config.toml
norm = "layernorm"
norm_eps = 1e-05
warmup_steps = 529
schedule = "wsd"
max_steps = 4432
MLP neurons of a small language model. Each row is named by its layer, matrix (down: output weights) and neuron, and shows model dimensions 0-95. Each number is 128 + 32 x the weight over its row's rms, rounded and kept within 0 to 255.
A block is one neuron, or neurons of one layer that tend to fire together. After each block is what it responds to, as a language model described it from the Wikipedia text at the highest values.

L4.down99 [119 109 189 137 127 127 106 128  69 132 151 155 125 109 203 113  97 107 154 176 156 186 121 121  95 132 139 182 132  55 152 174 123  83 175 153 118 155  98 176 107 107 116 154  99 108  96 131 126 103 133 107 128 162 153 145 144 115 136 196 108 156 126 122  85 102 152 121 164  88 239 108 159  87 130 136 138  68 163 117 146 139  92 106 117 134 136 139 133 130 188 136 116 116  76 150]
L4.down242 [ 98 187 106 155 100 174 142  85  97 101  40 155 120 104 163 140 130 113 162 111 166 181 117 110 127  72 128 108 162  88 111 107 126 197 125 133 156  98 130  81  85 145 176 114 127 158 116 176 120 138 112 148 123 158  76 120 145 137 148 116 130 176 141 108 118 134  74 115 113 148 181 136  96  89 160 132 132 114  61 141 104  83 105 143  73 190 100 147  83 131 160 158 101 119 168 159]
L4.down303 [111 108 156 148 132 158 108 136  94 104 121 107 138  94 145  82 130 139  79  82 113 115 157 143 124 175 105 181 154 146 118 131  96 121  95 110 106 131 105 159  92 201 129 130  88  89 119 137 107 100 152 169 150  91 132 228 118 134 199 153 132  91 101  72 119 132 160 126 114 124 127 117 175  89 129 116 147 140 161 150  74 147  76  98 109 135 151  98 162 108 109 192 116 155 170 179]
L4.down350 [138 158  93  90 140 146  86 136  48 140 137 193 139 133 135 140 165 129 117 109 148 175 130  80 143 139 108 162 127  88 100 127 182 139 136 144 151 162 132  80 144 107 128 125  61 124 171 132 133 128 118 125 158  92 160 157 172  88  99 173 115 147 124 126 124 112 131 146 122 108  83 139 142 128 157 138 130  69 123  63 119 169  52 129  67 140 162 205 136 119 170  48 109 142 126 176]
Responds to: Word-initial un- and quote openers

L4.down148 [145 117 142  85 190 125 186 135 118 109 187 163 154 116 135 119  65 136 126 179 121 111 164 151  94  19 183  61  52 180 126 108 131 150  97 125 105 123 118 150 181 131  99 184 151 132  95 188 159 120 109 115 152 101 123 107 187 127 178  81 155 128 163 139  67 113  79 111 119 113 195 120  81 182 102 167 184 100 103 185 147 138 111  85 121 149 139  87  86 150 137 115  99 126 145 122]
L4.down183 [126  78 160 118 119 125 148  86  88 125 172 122 139 163  78 203 108 131 115 146 115 128 143 113 152  98 151 166  84 107 110 119  91 115 102  51  87 174 176 153 130 161  90 178 149 129 109 117 158 131 154 173 140 139 114 121 143 167 102 129 170  91 180 138 155 115 165  98 102 123  86  75 142 127 132 126 123 141 159 134 196 102 150 135 124  74 155 154 136  76 161  68 175 144  86  95]
L4.down572 [122  82 104 110 130 163 110 157  93 164  81 133 108 136 167 133 139 147 137 153 135 140 144 128 143 142 195 203 121  88 120  84  99  91 145 133 161 216 165 154 192 170 113 137 138  93 121  20 179  74 164 136 198 161  59 190 137 144 130 143 179 111 143  72 137 118 117 165 114 132 125  88 163 112 169 123 132 153 134 144 142 182 166 120 146  99  75 104 131  95 106 119 156 117 117 110]
L4.down766 [190 147 138 122 170 112 131 166 153 105 129 139 121 107 156 128  22 141 189 155 121 170 137 122 147 202  99 102 190 212 157  85 145 157 133 124 101 154  78 164 113 126 106  99 117 139  64 202 101  92  90  79 126 162 141 171 135 161 145  99 143 157 108 128  80  98 154 129 104 123 198 120 127 179  70 139 189  94 111 107 143 126 131 194 112 140 110  75 108  87 108 147 110 149 156 112]
Responds to: Noun-phrase pre-modifiers

L2.down17 [ 54  60 135  98 123 107 133 114 115 158 153 165 156 113 121 151 133 184 121 101 102  98 110 172 126 151 128 164 129 150  84 109 137  70 166 203  94  95 123 149 109 119 113 124 144 141 110 126 142  88 139 136 101 157  55  88 148 125 114  88 103 164 138 172 127 107  72 153 161  89 188 132 146 143  76 104 134 154 140 117 145 160  92 115 178 150 163 135 151 141 143  57 100 201 136 111]
Responds to: Mid-word subword fragments

L5.down178 [124 102 138  96 102 174 112 123  83 108 120 199 119 133 130 154 129 110 164  94 133 168 144  90 142 115 137  99 125  94 114 116 105 125 107 151 114 109 142 117 120 102 104 110 170 155 141 142 128 101 137 149 125 106 123 163 130  82 110 151 109 134 161 165 115 129 137 136  80 194 246 157 118 110 140 135 141 101  67  73 110 164 179 154 147 167 102 155  91  97 136 165 135 165 141 128]
L5.down504 [ 83 115 112  94 111  86  61 127 136 127 109 166 130  87  85  89 128 100  89 160  93 148 122 135  93 126 127 113 120 145 116 120 167 145 161 162 136 128 151 149 106 124 146 143 140 166 128 155 120  79 119 143 110 194 105 113 106 119  84 140 117 132 164  91 138 127  70 190 122  82 189  65 146 116 129 136 125  65 171 130  97  97 152 126 125 128 137 142 136 115 146  97 142 122 114 127]
L5.down706 [134 102 149 104  88 102  98 105 160  88 141 116 131 153 142 116 129  94 141 149 126 161 110 155 149 124 136 135 157 129 101 103 135 138 135 113 160 133 128 157 127  64  98 164 126 155 114 136 159 121 118  71 191 150 118  90 131  88 131 132 163 156 115 138 144 110  99 118 160 105  75 120 127  89  82 127  94 103 127 115 142  98 133 105 146 167 179 120 102 103 137 142 135 176 133  89]
L5.down807 [113 125 170  96 132 153  97 146 115 145 113 203  98  53 172 158 131 101 130 168 114 205  77 143 132 125 181 150 116 131  66 101 117 163 170  82 122  82 147  80 122 129 139 118 160 186 102 123 168  81 148 130 143 133 139 154 129  97 125 142 159 121  94 129 123  82  88 124 148 132 106 151 138 103 127 126 122 119 134 141  88  87  91 113 149 129 136 117 137 161 162 127 161 159  80  80]
Responds to: Joiner after prefix/function word

L2.down371 [188 122 172 142 115 181  93  78 116 106 155 133  78 120 132 104 149 118 147 152 156 127 133 125 129 114 129  79 121 125 145 165 137 132 178 167 147 119 132 120 129  91 117 174 102  97 106  96 124 135  99 109 127 119  89 106 147 154 135 122 159 149  97 148 114 101 183 124 141 106 160  49 128  90 117 248 156  54 130 173  57 146 115  57  92 140  82 188  74  34 192 113  99 176 126 150]
Responds to: Compound and phrase openers

L5.down170 [132 105 148 121 124 140 123 116  96 135 169 144 120 144 157 164 129 110 127 153 118  82 132 166 132  69 133 168  87  67 100 130  75 108 157 117 140 147 176 171  95 115 138 163 103 118 136 131 118 169 152 179 121 135  82  76 169 163 113 121 121  80 137 115 192 118 158 154  96 128  28  85 112 120 164  79  98 132 139 175 143 125 151 174 110 104 128 157 113 134 166 125 139 156 122 115]
L5.down396 [137 123 175 102 127  85 154 191  82 117 188 167 106 137  83 177 143 108 193 111 105 166 113 130 151 107 111 123 121  79 134  94 164 106 116 137  98  95 149  77 164 101  81 131 129 152 143 115 115 128 155 121 175  71 133 151  90 109 138 105 163 107 130 107 157  60 140 118 173  95  23 171 174 113 184 124 141 167  71 156 132 156  80  78 110 168 132 112  72 128 127 135 150 132 118  97]
L5.down665 [119 132 131 154  96 131  99 121 100 108 121 190  88  94  82 149 127 134 150  70 109 155 146 124 130 107 143 118 114  82  86  91 123  91 145 163  86 105 158 105  90 129 150 125 146 187 103 119  95 117 166 132 111 132 113 132 148 103 141 107 113 115 138 159 127 119 119 131  58 195 244 129 106 130 146 152 152 123  99 128 111 156 158 156 155 127 119 150 135 131 108 157 132 127 140 129]
L5.down879 [123 130 123 132 116  59  92 133 176 140 180 181 119  75 134  52 136 158  75 115 120 126 145 129 126 186 116 117 141 114  99 124 133 161 119 166 159 135 150 123 152 177  86 100 103 138 140 119 180 124 142 193 128 127 136  73  98 156 130 143 118 147 131 118 149 123 140 109 149 178  52 205 131 115  97 141 201 158 168 129 149 138 167 104 176 148  89 106  86 192 127  12 131  73  71 143]
Responds to: Modifier after "the"

L2.down859 [ 94 150  90 128  83  77 174 141 149 118 119  82  85 119 131 174 122 109  98 123 182 147 134 123 187 144 112 121 134 101  99 119 160 140 123 152 100 135  86 171 145 175 103 115 136  85 153 155 110 140  46 103 161 155  72 222 167 162 139  93 143 109  72 152  89 144 148 115 128 113 165 138 102 172 102 215 197 144 118 136 109 159  88 113 134 148  55 100 108 125 162  97 149 163 105 127]
Responds to: Nationalities, numbers, word endings

L4.down261 [133 154  97 185 131 132  86 151 122 204  83 156 148 148 107  97 104 194 137 138  54 164 120 127 100 110 147 111 209 140 158  84 158 134 106 153  70 126 169 170  86 155 115 150  57 142 153 118 130 130 144 141 118 156 138 123 166  86 211 110  80 125 105 106 154 175  78 177  80 121 191 160  58 167 154 128 130 122 128 122 200 133  96 169 121 101 187 160 141 161 140  85 123 112  77 177]
L4.down553 [188 157 106 170 112 104 182 114 126 123 126  88 162  90 117  87 177 131 112 149 163 146 185 165 187  84 119 108 105 150 133 120 123 143  95  87 150 147 147 150 110 148 128  98 147 132 144 135 106 108 101 141 153  93 116 166 113  97 128  95  90 136 135 122 125 110  93 186 182 152 129  84 137 172 125 105 127 110 122 197 103 130  79 145  99 138  99 137 176  94 152  72 147 111 132 159]
L4.down938 [109 135 136 103 119 169 123 131  83 117 105  54 132 163 118 215 131 141  71  92 188  77 149 118  42 112 117 184 174 118 141 160 108 114 148 136 125 180 124 183  95 167 132 153 109 114  88 135 131 119 183 108 113 170 116 142 162 107  91 188 186  52 105 119 105 170 149 126 157  74 172 126  95 111 195 102 139 150 123 106 131 142 158 153 138 159 126 125 140  93 106 134 118 146  68 178]
L4.down992 [109 123 126 121  98 152 103 162  75 176  71  81 150 168 124 119 127 172 140 111  97 173 151  98 108  75  63 151 201  35 131 133 127  76 136 135 107 142 153 173 145 189  99  84 146 151  50 172 108 152 139 145  54 147 100  87 104 162 156 110 159 148  86  74 137 185 119 121 137 124 198 115 117 113 177 185 124 106  84 147 128  74 145 121  76 137 168 166 169 126 148  84 122 145  90 148]
Responds to: Mid-word fragments, foreign scripts

L5.down169 [145  66 117 109 121 171 140 110  65 156  87 105 170 144 184 152 132 130 144 106 170  93 108  89  83 116  86 141 164 105 105 162 115 148  96 161 149 157  95 142 146 107 112 163  80 141 121  91 133 179  92 148 153 137  99  93 165 141 122  80 144  59 163 110 117 171 255 118  93 129 192 131  66 100 158 137 153 130 106 117 140 107 159 103  81 130 122  99 114  51 155  99  98 123  81  57]
L5.down518 [146 180 125  92 131 137 126 166 170 108 142 155  94 130 126 145 167  42 106  66 156 170 183 126 139  80 113  93 114 137 137 137  89 132 156 132  98 130 120 160 161  83  42 120 156 134 110 155 125 175 142 140 120 125 143 151 166 126 135 123  99  99 143 169 107  65 139 141 120 124 255 124 136 111 166 166 149 102 176 103 105 170  72 131 166 152 123 147 126 143 169 135 164 183 123 143]
L5.down679 [153 160 136 138 127 164 142 115  94 133  67 112 116 180 128  92 173 116  55 114 121 118 107  81 159 116 124 177  94  93 131 170 118  86 131 116 171 120  92 111 136 127 112 196 207 111 154  59 106 104 124 156 114 144 131 130 110 108 111 106 142  40 116 106 105 139  97 138  89 125 172  69 106 144 163 163 172 159 143 140 125 157 126  93 135 118  94 161 122 143 124 158 161 161 109 145]
L5.down813 [ 84 195  63 108 112 127 110 133 165 146 141 153  68  79 143 140 158 101 106 120 164 148 113 163 116 120 132 150 157 104 106 106 161 173 131 131 103 101 120 124 126 110 143  99 199 136 128 132 107 104  78 146 160 145  98 178 183 154  87 102  81 100 145 126 165 158 140 131  42 196 189 128 172 111 146 139 163 147 184 167 114 176 136 122 142 122 105 106 111 128 117 154  95 123 154  94]
Responds to: Mid-word continuation pieces